Weights of a small transformer language model.
Training: a variant of Adam for these matrices, 1843M tokens, 7809 steps.
MLP neurons of a small language model. Each row is named by its layer, matrix (down: output weights) and neuron, and shows model dimensions 64-191. Each number is 200 + 30 x the weight over its row's rms, rounded and kept within 0 to 999. A neuron's up and down rows have the sign that makes its largest values positive.
A block is one neuron, or neurons of one layer that tend to fire together. After each block is what it responds to, as a language model described it from the Wikipedia text at the highest values.

L2.down3,211,130,179,201,178,211,170,205,157,255,198,175,207,216,176,189,215,185,203,209,214,266,207,179,210,212,204,185,216,221,209,187,179,176,183,228,155,164,193,187,134,180,209,223,185,172,153,223,210,161,225,144,217,224,152,258,235,209,153,260,156,155,229,198,195,178,198,182,222,190,200,216,174,281,196,176,196,160,240,249,208,183,160,221,219,182,226,184,161,164,186,154,189,206,180,224,197,171,214,245,199,218,182,219,181,210,188,181,231,168,109,176,166,212,184,259,198,225,238,164,230,242,201,180,147,259,213,224
L2.down773,250,199,126,237,180,228,118,213,185,259,210,174,216,165,211,238,222,227,175,212,226,263,212,183,202,208,176,183,215,198,202,223,184,202,219,222,200,197,157,198,264,189,193,200,192,234,61,244,232,182,187,236,217,131,238,217,263,193,167,211,176,211,168,197,181,166,253,216,224,168,181,193,206,162,177,170,158,197,167,198,204,250,162,216,139,140,205,177,169,144,245,205,221,206,180,232,206,217,245,164,200,196,158,159,136,176,231,146,203,200,195,196,215,180,212,222,174,198,199,240,170,234,182,165,176,166,195,223
L2.down1024,175,141,144,196,184,213,206,234,157,226,220,199,230,173,226,176,225,175,187,299,172,164,154,243,160,204,214,201,209,196,179,249,180,240,234,208,212,242,174,242,176,169,218,229,238,196,233,220,170,175,241,202,139,225,172,221,210,196,202,179,201,224,192,178,166,161,246,200,179,164,229,251,186,228,215,217,209,159,254,261,203,200,220,204,243,233,203,218,203,195,220,210,186,184,210,200,163,210,162,230,231,210,201,232,160,208,194,222,172,230,185,177,230,145,200,185,225,178,186,244,212,167,170,230,185,248,163,198
L2.down1589,166,144,230,239,270,201,182,197,198,210,179,171,233,184,241,226,217,131,196,243,180,262,176,237,269,177,145,186,217,185,193,181,266,137,169,207,173,157,197,207,149,207,191,220,231,207,188,208,220,131,199,161,213,186,241,217,189,191,183,210,205,159,262,190,193,264,179,170,166,176,203,188,201,232,190,172,273,215,144,214,189,194,231,230,216,256,222,189,225,206,180,193,254,193,196,196,247,201,225,262,182,240,233,189,210,138,192,251,192,153,198,261,193,224,216,242,237,193,208,194,246,214,179,198,185,204,239,131
Responds to: Infobox Website field

L4.down626,151,182,196,238,177,235,144,219,224,235,134,214,215,229,193,211,192,187,188,172,192,205,198,235,247,199,165,159,146,269,257,196,181,168,218,173,231,196,201,188,205,259,203,128,206,197,188,130,210,187,159,142,188,220,224,190,185,127,178,216,240,208,242,197,192,234,217,230,142,180,177,156,227,218,224,201,189,178,194,148,177,189,233,200,162,174,230,168,206,196,185,171,154,204,217,242,204,186,230,195,240,211,164,197,232,206,177,177,192,203,203,193,228,157,190,206,176,193,193,259,158,204,149,240,193,126,166,184
Responds to: Copula after subject

L2.down239,187,180,165,195,228,226,288,216,210,147,213,199,201,243,138,214,245,234,211,266,203,189,181,244,203,173,182,192,149,157,251,164,225,227,182,214,159,207,232,153,190,139,233,202,174,185,234,201,190,212,197,254,203,215,171,200,156,209,191,191,253,228,243,213,207,185,169,236,215,189,175,212,183,134,237,224,207,182,194,205,166,168,243,236,250,149,180,228,193,182,108,188,244,235,246,220,210,193,241,207,209,196,218,176,227,175,218,213,212,169,175,249,203,223,141,161,180,184,252,212,175,214,224,170,162,194,221,254
L2.down1257,116,173,194,195,154,166,190,243,203,234,197,228,209,167,163,230,202,224,212,236,219,243,195,168,184,190,208,206,186,220,269,186,191,220,210,220,179,228,238,213,208,170,175,183,159,188,250,141,259,207,269,205,235,221,230,161,184,166,202,159,249,173,210,159,150,165,240,197,167,185,164,244,188,182,144,195,247,217,161,220,195,178,216,202,209,187,171,180,196,228,186,214,205,239,228,185,167,209,197,221,247,219,178,215,158,208,176,166,168,200,252,188,215,204,207,249,238,205,180,208,167,214,200,240,189,174,241,258
L2.down1573,183,248,134,206,213,215,188,205,199,195,191,197,212,167,167,217,220,185,216,221,180,221,173,231,152,195,184,226,237,234,214,200,197,261,221,183,202,198,203,200,174,290,142,215,188,240,191,194,172,151,181,186,253,221,178,171,163,225,150,247,225,210,209,230,219,218,183,229,234,214,251,163,192,161,169,172,175,234,224,186,227,181,219,172,182,230,197,180,170,239,177,192,179,180,239,181,209,207,102,194,196,194,243,183,150,204,206,265,172,154,234,180,169,215,231,149,182,208,167,206,245,184,207,228,233,202,211,176
L2.down1971,203,181,177,236,242,186,200,205,196,213,209,126,201,196,161,195,191,224,178,205,133,176,175,233,231,186,210,176,209,195,260,189,184,186,181,216,183,233,207,162,216,201,162,287,179,125,166,166,196,195,229,172,184,184,158,219,196,144,96,172,210,200,161,228,139,154,196,196,195,221,208,190,230,184,234,241,186,160,205,204,228,172,208,169,231,254,149,141,194,190,215,183,204,220,237,202,195,187,146,199,161,166,230,209,197,195,206,151,177,143,219,215,218,185,207,153,129,256,190,194,205,231,186,178,167,234,212,186
Responds to: Table separators, foreign name pieces

L5.down140,231,221,117,217,193,169,228,226,226,211,222,205,170,215,240,172,180,190,230,214,227,218,179,230,189,181,232,283,223,163,262,252,214,175,188,190,225,199,189,247,177,211,214,246,140,185,229,250,208,253,203,145,205,178,183,251,220,228,190,207,170,179,234,216,210,150,178,227,209,215,184,151,177,219,176,184,163,179,236,220,186,218,191,179,201,211,217,225,194,204,191,197,199,222,210,162,206,185,187,204,186,156,240,191,167,208,190,198,203,229,234,199,205,202,246,172,221,164,187,242,175,208,273,268,221,185,197,239
L5.down275,201,199,221,217,203,196,197,91,140,220,188,261,225,243,243,236,245,238,214,174,183,240,209,193,152,168,216,217,238,198,208,189,226,261,226,188,241,202,195,203,226,210,209,216,212,198,201,239,162,227,144,250,188,188,225,242,151,190,188,227,224,252,184,162,169,293,206,216,148,206,203,178,119,177,227,236,182,236,198,195,199,229,232,188,200,207,216,178,119,213,228,120,193,195,215,197,232,224,213,205,220,232,187,198,192,190,191,196,208,168,215,175,221,201,207,202,191,115,254,190,220,170,186,233,209,159,164,115
L5.down656,218,186,164,166,227,168,216,213,164,120,181,240,226,203,198,219,219,234,186,216,238,178,189,248,207,234,181,192,223,167,182,202,172,213,138,190,198,211,217,235,227,163,169,180,209,195,191,192,186,155,168,284,227,207,226,214,153,179,236,192,214,173,180,220,217,195,168,213,196,219,224,248,209,187,214,194,198,191,199,141,171,225,270,209,200,213,231,157,184,215,184,179,237,127,159,197,188,163,195,243,187,183,203,175,205,144,187,187,167,239,166,231,229,246,159,170,216,255,199,79,199,186,258,235,164,169,214,242
L5.down793,163,233,205,197,203,147,199,175,238,171,187,230,188,217,173,169,234,215,219,219,223,158,223,216,187,203,215,175,222,202,230,183,195,176,236,239,187,211,193,201,184,172,157,197,165,199,256,204,222,199,233,167,229,164,154,210,206,222,245,168,233,177,192,188,191,271,212,202,257,197,155,132,200,205,206,176,202,195,148,122,204,276,170,145,173,230,216,217,186,186,212,178,236,182,172,199,192,221,195,239,210,253,228,195,215,187,161,171,203,189,202,181,191,250,173,271,168,211,205,228,208,191,207,174,97,184,202,200
L5.down817,203,213,212,189,201,205,164,141,266,219,118,190,221,161,161,198,155,200,243,223,248,141,196,184,196,179,164,225,160,210,189,203,200,196,137,229,210,194,198,163,173,199,210,218,199,198,250,201,198,217,195,206,178,184,193,160,161,205,185,154,196,191,278,175,196,253,228,195,184,206,193,216,188,172,228,225,235,206,185,209,236,209,222,169,181,230,181,207,178,215,266,193,213,199,172,206,227,216,139,233,173,218,225,188,191,224,211,224,222,215,201,163,163,214,182,189,146,171,181,174,195,236,194,192,198,137,240,164
L5.down818,208,162,189,225,213,177,155,197,202,224,200,141,217,234,213,136,211,214,231,201,207,207,260,194,181,180,181,181,221,253,198,196,230,197,212,160,183,183,218,235,212,187,195,216,168,231,167,216,196,163,207,218,195,190,195,157,187,184,216,194,199,256,178,204,210,183,206,198,189,159,181,222,154,152,183,251,223,209,221,137,204,209,250,175,198,201,168,147,187,151,135,305,186,241,201,189,181,182,247,194,246,220,168,232,212,228,218,156,176,177,252,202,181,212,210,170,218,211,210,198,200,241,218,213,167,205,223,199
L5.down1071,249,205,209,201,242,228,178,216,234,237,210,211,192,157,254,213,211,222,211,167,207,169,169,208,144,205,232,222,244,195,184,206,198,182,213,223,153,182,188,242,242,141,136,212,242,189,180,190,200,197,164,209,185,175,170,179,216,196,183,141,217,225,212,207,233,179,172,261,172,187,156,215,232,213,235,197,189,165,219,210,201,210,209,263,229,209,242,204,228,229,164,148,178,190,181,198,268,188,205,178,169,176,218,206,219,140,209,144,196,105,196,165,223,236,230,251,204,217,170,222,208,149,185,189,192,164,195,190
L5.down1118,267,210,216,149,158,235,129,157,224,190,149,235,207,160,193,196,178,262,127,216,204,220,222,176,208,198,200,209,171,219,181,183,197,197,179,214,208,208,239,155,214,202,240,206,216,222,217,134,173,165,164,173,176,227,203,170,153,201,232,201,208,179,202,213,223,204,205,201,161,178,177,189,179,194,196,246,219,186,212,218,142,203,170,100,202,189,268,250,218,185,241,222,201,214,232,189,263,216,164,179,201,216,210,215,207,183,175,198,167,184,183,192,207,232,204,204,169,194,190,189,224,201,159,173,254,203,202,159
L5.down1134,209,232,217,218,199,149,222,236,157,222,161,179,215,228,187,201,169,186,180,219,199,226,159,217,161,163,184,234,173,192,222,185,170,136,211,209,235,191,165,179,210,208,115,226,169,173,213,233,183,217,217,226,195,245,179,281,216,162,202,194,236,202,140,185,204,243,159,226,224,160,183,215,216,198,206,240,126,218,163,263,157,252,154,173,236,227,179,179,207,172,165,218,182,155,218,197,185,229,185,159,233,236,217,246,176,169,197,184,157,205,214,232,246,252,238,221,203,159,209,213,164,222,221,218,204,259,180,200
L5.down1158,209,192,177,174,236,264,187,280,215,264,129,211,217,265,189,160,216,206,173,199,226,230,157,199,181,242,242,220,190,213,208,188,197,198,159,125,209,164,216,166,231,277,115,160,226,185,165,203,241,251,169,213,184,212,189,213,214,221,257,242,152,171,191,241,234,186,174,201,161,245,220,186,208,204,186,180,191,156,277,196,204,273,222,191,172,193,151,200,193,183,213,189,219,220,232,235,180,199,214,161,194,229,211,196,215,190,198,255,214,203,158,229,157,221,153,166,191,171,210,226,225,204,140,223,136,182,212,197
L5.down1629,198,237,287,226,162,223,221,241,173,234,239,246,216,246,177,145,162,170,184,203,201,240,202,213,171,191,193,228,180,203,227,184,209,185,190,197,199,188,278,221,220,247,208,181,197,185,188,167,166,205,183,223,242,215,192,273,186,159,230,190,147,184,175,184,244,205,189,171,195,209,197,183,191,233,225,230,184,119,200,288,224,195,265,202,178,289,144,135,159,186,235,165,230,146,202,196,218,184,239,175,180,235,221,194,182,169,193,159,217,239,165,206,140,285,185,166,221,171,197,226,181,172,204,241,217,196,234,151
L5.down1673,193,162,204,224,158,145,227,184,183,227,182,271,229,201,150,164,175,190,188,179,209,256,211,180,150,190,241,228,176,186,225,193,181,251,200,219,156,222,201,232,202,129,171,139,215,204,193,234,184,187,207,237,192,170,182,240,248,224,180,208,193,168,203,150,179,187,187,201,155,204,223,162,221,163,176,170,213,184,220,203,199,193,161,154,203,186,199,209,126,205,186,213,215,210,222,184,141,198,229,231,204,190,205,207,150,218,155,191,211,239,217,219,199,219,257,199,255,190,228,231,173,198,185,226,185,165,209,199
L5.down1741,167,284,192,157,190,116,239,147,203,256,231,252,222,192,153,178,237,171,239,191,205,240,227,200,270,189,197,133,244,208,233,241,194,185,177,205,225,156,215,278,198,193,199,215,192,163,228,203,183,251,180,171,155,163,188,209,173,216,225,149,161,178,223,152,230,225,196,167,195,186,193,171,201,207,196,196,196,194,176,198,229,143,252,194,182,214,212,160,259,210,209,215,176,212,194,196,211,219,172,153,200,156,182,192,205,224,255,245,195,271,223,214,212,161,197,184,187,192,201,154,198,164,176,192,167,182,180,235
L5.down1800,198,196,224,148,199,233,214,178,171,228,168,209,191,220,206,222,207,201,228,231,228,203,207,201,192,219,168,278,144,217,200,248,203,238,191,201,189,240,149,186,188,186,164,172,190,198,206,182,191,208,147,157,178,229,174,232,188,234,190,219,203,142,180,210,211,188,228,192,220,168,202,221,249,202,182,218,177,185,125,207,228,228,238,207,177,168,235,200,252,187,207,182,158,201,194,178,197,134,162,189,246,198,175,223,201,165,150,223,211,202,185,188,201,169,206,197,216,189,154,194,200,207,203,169,239,213,230,190
L5.down1879,170,236,224,220,208,176,198,214,211,194,231,234,199,213,140,194,202,250,190,150,219,214,208,255,256,216,244,176,208,236,270,205,222,229,169,208,239,254,251,227,188,207,223,198,229,216,227,201,170,202,219,229,230,181,205,219,238,166,223,148,241,184,250,234,174,187,239,172,180,222,217,238,198,197,144,198,210,217,161,192,199,202,233,178,162,206,201,196,225,223,170,166,238,157,196,187,214,193,266,165,118,195,159,258,211,126,194,242,186,210,226,175,150,216,264,193,177,158,217,182,190,164,218,192,244,171,279,199
L5.down2081,238,238,236,175,218,254,193,201,103,191,194,189,179,215,191,182,203,175,206,213,197,192,202,155,177,195,151,242,269,148,182,202,168,239,169,187,172,203,226,181,240,253,185,192,201,140,221,201,154,200,234,171,190,227,213,248,162,174,238,214,225,145,178,216,206,209,194,234,162,210,164,213,226,148,218,199,232,212,244,222,174,199,196,225,197,237,169,195,250,227,234,198,206,223,211,214,159,213,186,167,219,210,194,203,184,249,249,214,181,215,190,231,245,237,141,169,211,173,157,257,195,195,236,282,227,204,212,206
Responds to: Numeric table separators

L4.down764,256,167,168,234,236,180,135,214,209,203,242,262,168,207,205,174,209,207,175,207,197,173,203,184,197,216,179,197,248,194,229,164,164,212,183,172,188,221,185,188,245,151,160,225,160,174,225,232,185,193,199,252,292,181,154,219,224,186,222,197,171,168,213,199,181,172,141,221,231,201,253,184,235,150,210,192,200,215,169,229,183,219,175,199,239,211,140,154,134,222,156,236,218,197,199,177,162,209,126,231,180,187,210,208,149,206,263,185,216,207,184,244,188,187,191,223,213,207,266,210,192,151,186,218,200,249,217,174
Responds to: Wikipedia table cell separators